MLP neurons of a small language model. Each row is named by its layer, matrix (gate and up: input weights; down: output weights) and neuron, and shows model dimensions 32-159. Each number is 128 + 32 x the weight over its row's rms, rounded and kept within 0 to 255. Numbers have three digits each. A neuron's up and down rows have the sign that makes its largest values positive.
Before each neuron's rows, "fires on" lists the tokens most often at its 100 highest values on Wikipedia text that the model never trained on; "fires in" lists the words (lower case) most often at its 100 highest values on Wikipedia text that the model never trained on.

fires on: " the"
fires in: "the"
L9.gate179:131132130122114075111102142077154096123133158114140116176139177137107180148116107134142192155111104166162190182090154149060175108068116111102132154072122160196162089138140176099136051154126142072151116133202146114083114195128091130120105162147068174144154137156077133113117100072167131048099093138119076127152090135178182160088119148141137116139096116103111170078154129132148113132138
L9.up179:131073117106151146118114109127114120149138092130118135088151076089148106144132104144039116159061101153105114153115125079106155125114172122067143114142111149155150150076137148157106082096079135099083170094115167152148118092089207162120186133150144105158098102121153174072097116177147124158145177134117166152167105100172136095151115111122111135118123167149141110213144060189160110185092
L9.down179:187085087105205117079131123161139112142126132088149087164118138122154166144221099171140147108113144131161124126135165123085109050068119127107138113077179120107158107201111117153147160181165102077107129137113184150086116155113110127098129089115102124110149147111200119120081109111159162162125135160078102133166130107142137080127056102133194123186140167102133135137149164152154138111109

fires on: " Col", " col", " Aust", " ab"
fires in: "college", "collection", "australia", "about", "columbia", "australian"
L3.gate143:112155120069112165118104120150128114106145127153070076176142125088112122107082106132092122066190162168160115095128118103100158101116101083143147113060117151085181144165108143159159142123132116178107132115154105180118132113108112175126129091103123220126103157139210099131105174168113099139122083135128074154163088109100101112092169154124146117141101103059126197151133136094118132117125
L3.up143:122137122048101105095136082113132130128124119191130058185133122095164086181114099165146109121088204161205133106157158062114131135090100121116168112120123124121110121150072150141124201153172087134084112153141107135152161111115187125104112195152164150074119117097172071157117139124126072172136079131097177131150169104080151090097133151092112144202095138184114144113180131110166128120133
L3.down143:114109149078082125116144087163187127076107113110034120175122117140129092167127116105154176112085178241136148074096127097105165127089158091110133137140120130124088119135117117168147155111174150160092162162186164130188110118172090181124155125085152122123064144155124040129088127091116134172104115164117131119133171179107106107141129157096097085121096149171151131142188100145143152141170

fires on: "p", "n", "gan", " No"
fires in: "then", "no", "top", "organization", "despite"
L3.gate12:179150146092094167226126145157119151134154144111115101099160135151096092135160093102076142125119157177163160092081162070110088095114160128196138143196177068138108158120138156124119081148104179059154123178119129115100080118161135141158127096101175212152079098071148124140121081177113145164098102093083090117122157099113120137148118168150089129107095148062167122131134107145147114159133
L3.up12:186152154117166147205072094147169141096065085107100125120127105117162089076159110071104087119133134138157149125082136131174150148116125173080131108186147035079125135050142134130101140093174089128181207131120162149092070099123124188124095161129182128162197133104118099104124133104157151132109168070137160081122133137119120123120069209180162138126158115081154118103183150119145160130108
L3.down12:112130169129156105181056095149201107136126155087128121170150138165095097067166158104146085114181115093116137149092153069159152197171133112094124122114157142124141090094160163105145163111182142110132163108154114083118120165110142116094092214104136109139108150153158183160196098154143173098143140080132096099134128120156151103076131164146101141102087111108141161085086148134158112093155

fires on: " had", " was", "em", " have", " is", " has"
fires in: "had", "was", "have", "is", "has"
L9.gate168:174158116089132138160124106192133141124177166111117134109136104136169077148117182182162147155169101078101138160122086128137143061078060164125167109099177140122098150120110123113097196098104110121063169129135154136089121173128099157112147097141133088133115103102109166066085155092063148110110146097170076171154166169129099107074137147109220110113160109065103073098176175095121141104166
L9.up168:095169117163146140116095099157068128153149145142104156106120154096169103148145082174075151148133155114178105120166099160122099122082149128187111135081175094113138147154130146151126086162122081132074086061151077122134163111166120152140113128119070166172168140170153086124130178138186156102132114076084149135074110108177173141134114133103107099137082137175161138166078107142179116097108
L9.down168:074141118136098125135124151101140179199092107093107102112125079076145094174203127148134155119103140114094100148130155175189098159153121124137160190094120201097118116103123094149138127105107189129184161124156063190182159150145115148091124147188154135129170116146108114140134159109123140115116165108144089110166117095161058132088169112127091142118125152109141184135111137123072089105116

fires on: " not", "t", "T", " T"
fires in: "not", "the", "t", "note", "noted"
L3.gate58:140161169114103114131113129144149175102098139100102072150133119143129098068112142100127141192141143067129150169140109215102077117127134174160141154145143178135131128120100148195131121143053118079109157165121111144116123125150110171156127167144118224132093124179146101082138116135130102105122101166076104141145158079079117143127071133170182147100081167135101114095112119165135043091111
L3.up58:116152177125129140132108102083096157109128122123098099142109131114107121099130130117141125123173109078128119159149072133109106075122184144127142133129152153174098135166143134185106147131090149115095108132186065153101144115095159151127141119133098226105100064206155099062128058152181162157109147155115084076165205074093128122157122118118118142162132169166110125071159153126164052078102
L3.down58:155132107115152097111118161060116116135105100132136120170149144091138102108098171168091124150167146087131117191150118176169066113078092133156133171129150151131083113152133072124086121096109119148117164133133091116108126169111135111148089199055115137116154119068132073138121084158153138147150123156141193074100144095147132146145110186138108189181130124171143113114106147113122085176151

fires on: " can", " not", "ay", "ill", "ould", "ly"
fires in: "not", "can", "may", "will", "should"
L5.gate103:104064119075164109113159115113158113119127120194068140137137108113146118092146114110120117143176138189127099104094109134121141151148151154130094146062139146100166136112184111128107155238152135152120133115169117149132100156143119160090077147177131095113152148090163062145088187161088124153121160159098113209106143112094117110142145136165106140199084081105119115113078174139102119207081
L5.up103:059116146140116141130123188103136089159091146138060112174196150082153080117137142146169137119184138128120140087145184123092179109153117121194093127086157145088132138140145091112187100187177155107137133130146041141152127136119185143100098100195165141128122160059148100112099150142102104106086108172167142136114122115126139109158127089155080116179108095079143151119071123098167109157055
L5.down103:099087107081101087068158132158156136110072122094162147126131194165137058100099105117096168200139149167124119129100169145064124106139134165157143103219112157097103144113116135131105108143164158152151140148066174116126187102106163167092075100131099145083186083119145070074103114139135133136129180152193130132174129106111078112118138123077163104167112158169129185144099148128141149156112

fires on: "ident", "ent", "ary", "ative", "or"
fires in: "president", "secretary", "conservative", "gradient", "representative", "presidential"
L7.gate89:119172176081130148108190124105126135196127073118145144070141118130094042069182214092155163092140154097097102158096150109087159146161138063110135139154148144138165156064118186132144118131142149080123110135137148154177176115134095105124164076132075067177138132161192147140157160152115107156127115160099092138172135134119156117100124146131127084076150162148131110105183123117060160082124
L7.up89:156171143143123114093146108125101164146111130109131181166229075077130128085111101097105078069067142118120098174118142167168155142160142086129137135110116168123170093149156210156159127109138138137108183170135132137071126158139127092144191150155083108120116101181115153120160124092111128138086045117124133141083110133178158109100161159172119130134095112131101113127130099092127135143212
L7.down89:117114180146102088171157087141120112095123114173112130150151145152124132110165190137137070151183086084139107117060127095080147117170060101092121107100132091142113179128150089103153167087159120082107166108094105093153135113157135035117138065099159158179177156147102154153107116110107110110135119164152123118164198115133139157170138155085120157143115148058050115206154129149080206111075

fires on: " would", " can", "ill", "ould", "ay", " to"
fires in: "would", "can", "will", "may", "could", "should"
L3.gate92:099096114122114145095142171100141118134093100168098122136111134137174152134113111096075164175142145207135112096103140151046139082115122178144117150181141140112104116141117157099139117156098125158150145146148113124167121177090138173076125111137081138109152093134138077104098195120092151150080170147143154198132085166074099099127162119144093103157119104166145212173048150149130081093106
L3.up92:106146189127141134095119165117112078150093140122105146101129166100164066130091079112093129125197136130131085145096200134107141115138125134172162169106134127111137124127116131095112092177153155160147141128152137176214178179127134114089133128133122163104121121085118108111088161072114155126045152154157130208152178185076111117152152103131141078131143117136144108182091203125108084151120
L3.down92:115078130134110116097117147189123165137140070169115140166119135162158120084115100094139143125192143128114096183128145134131132157074133172143135138182157118118134095065111124145062124149123143145116114133063129099084122194133155185079119116103096179108140120079145120122109198187120153095061178149155123177201166129073114129110142175096069124143132155226148130133102131151133101086099

fires on: "ent", "ong", " United", "use", "it", "ublic"
fires in: "united", "event", "museum", "hong"
L5.gate23:151142099090078130144152105064161161125091117102113119155115164117126091125124084126158159133126109124132136083095113157107129126106134141178202132138118123189169122122141139067131141172141105142079115128118136106145131173149181144089105112126115069135136178163158153149151099174073091180103088003134121126167114130160119159124094153126129140128188124131145118100149152140041187123156
L5.up23:139126138128163127080183126194171160121054154103139147068113162106120123132147149103135111102145175122147157077089044110117141129071122153157141102148125139175103125139192144107105134251139155100152156116099115128161101158125176146120085096087084056077122182160125188111116093132128139172140108080117167124134127196153164177108102142133100128167104112121137137113108119048153158088090
L5.down23:140058099094087097154185129137106140080114108080122085141096043156105132095190124094103155067127166130150125054104136139131158178141120094079157122085124162101151123120190170166141127070071155182107111141103140152202195123142173103131169123133188137081153121132114100133148150110096144083096157113188125118151145093165143136127168139124071119164140140111147111124102082098153142106139

fires on: " for", " For", "out"
fires in: "for", "former", "force", "forces"
L5.gate94:190196178082160131144145131159150113144128117164152116134122134169113161148158102132049184136141163109102171105161080101163154153154150079121107092120137175170116155155106149151185192106114143168104096143124124120214107173037166122069129117115128140064103141144096091147139106118115128085085105088123124162122171082149111145099135160149119072118045163134111131112161121105160142079104
L5.up94:110193097140098184095107135139100141103174111156137138162092151123139161098085129120117134123159089155060158133079105177133133114104114175132125075141137154132114095173089083136096131074171113089092169100115094156136119111097157164119086086168152153152093102144166136138115104090103154157103152098140100114170197088069135126176130077147101129137169129204089130097145145151186160104105
L5.down94:141149143131113096123128163141215136183118162074176141158144201094109125114142143124140074116146125110131180136120178112086137090128075169111128125083127109108073115124114110143160194145159129109126066188133099096122169177069138176152085135148119116095089124099159131200084081067109149139098095144149100136121155172105092141075206116111174101146080051097123134095114103149114134158107

fires on: " de", "os", "ou"
fires in: "de", "louis", "los", "closed", "y"
L7.gate80:086129069091116049161117110146113100133062170106154135103151159098156101174110131120158121119169148131090142116097171154147137125182111185206123104135077175157169107110178096091176113154150126114146100128123118144128150126146110126082128167186122159145157140104142135194198129095098108113177121168096161192044091057105152106129085158069119145178094125092186116117113144146152135110092
L7.up80:098155098151149177131116165146110111140141086121152082075118154134116161161120136144147135123117068164191144108111154092113089119156139164175097134145145069119111109135116109164114095123122181133193073150136084082074131182114096121133160099148157123170146184115127153105122094148096163096147194156090164109086102080119074074158158158176193129083114078098120106131150108115158107058128
L7.down80:150144168124165126107163127166154107125077145143095155110114090179173149107089091131143113048111142090122131130096132131090126120105138191089138109108151141098172154113148138054141085137132114111171174149115116111123132134175136167121109101127136119074165135117171146073147091081153198119165101127169112176193190175173182122118205144077154151126115172125092134011157101103153169074128

fires on: " which", " have", " has"
fires in: "which", "have", "has"
L3.gate32:178167079116125153153066176127062207134156158109131160156155090069153103067105130092082145084169177162137108152091092103128138153102142090121204113106184153106154153157155137111117189115140142147139089108110156150091084139072124169155173035178103147140157105070180172144109117123120125098100116095127141155161066165119172119054120158137106104202095134141174096083117148162143116128163
L3.up32:101132116083167139150164126084155148173149149148115150141119171101185105123164119105111154088136112094151146197104110125066122153134094083155112190123082160158160114108167041032123128108195120122101096159129072168133095123131133145147139092111183154151166164114126043099134040165106146128102174117188117132163128138164131088177134114118091088129202104153140121210143127136147094075146
L3.down32:140170156184155119084124164112142176107126110175124181124149101126104075160119088116145106075143064140184046147107110152132163099140096064096148199128125103136128161138131105115146093113107086149147156083155119218126091235151158180114149079140153137129124110119125145140139109153087124096128086075134096097192084123139120105173159143096103123145179123144213089138172110123151143129125

fires on: " rele", "ated", "le", " bec", "ate"
fires in: "released", "release", "became", "elements"
L3.gate116:132181097185097167135089179121099160209145168115119125123042085145130183124158099081082112185121105144137116110099165128121099097132173104168179144123125142103155145083062152155125109133068141188092136096105090133138123131128134117094153131079111146151084164102169118113137132113133086171056135027166138096115046131138164175060125104157106194111125114141108102159187116139115148167115
L3.up116:117124152122113036147092164099169168202099103126150106076167191113123147178113115139123101102134108192151152141203186138155141094156154072182111088203140119163173104109144117117127172136136115139075136148062093120101140144107132125105179130057080101125153123104124080121149138096122120173171148113135091136120117124136157134118172119150108149048131129138091123145117126077175153194177
L3.down116:114170167140118137145109158186126122084094117166164090164130018122111190127115139116117106233123108144110118127143095088115134160160164155132137084084132154114135155114151142045068177135147126147085155110128111160126175085084123117135059099097118173136097160083146136090094103147149105124127064117126146123080079123158142176120174126110101095106130137150105170139169106157116162180107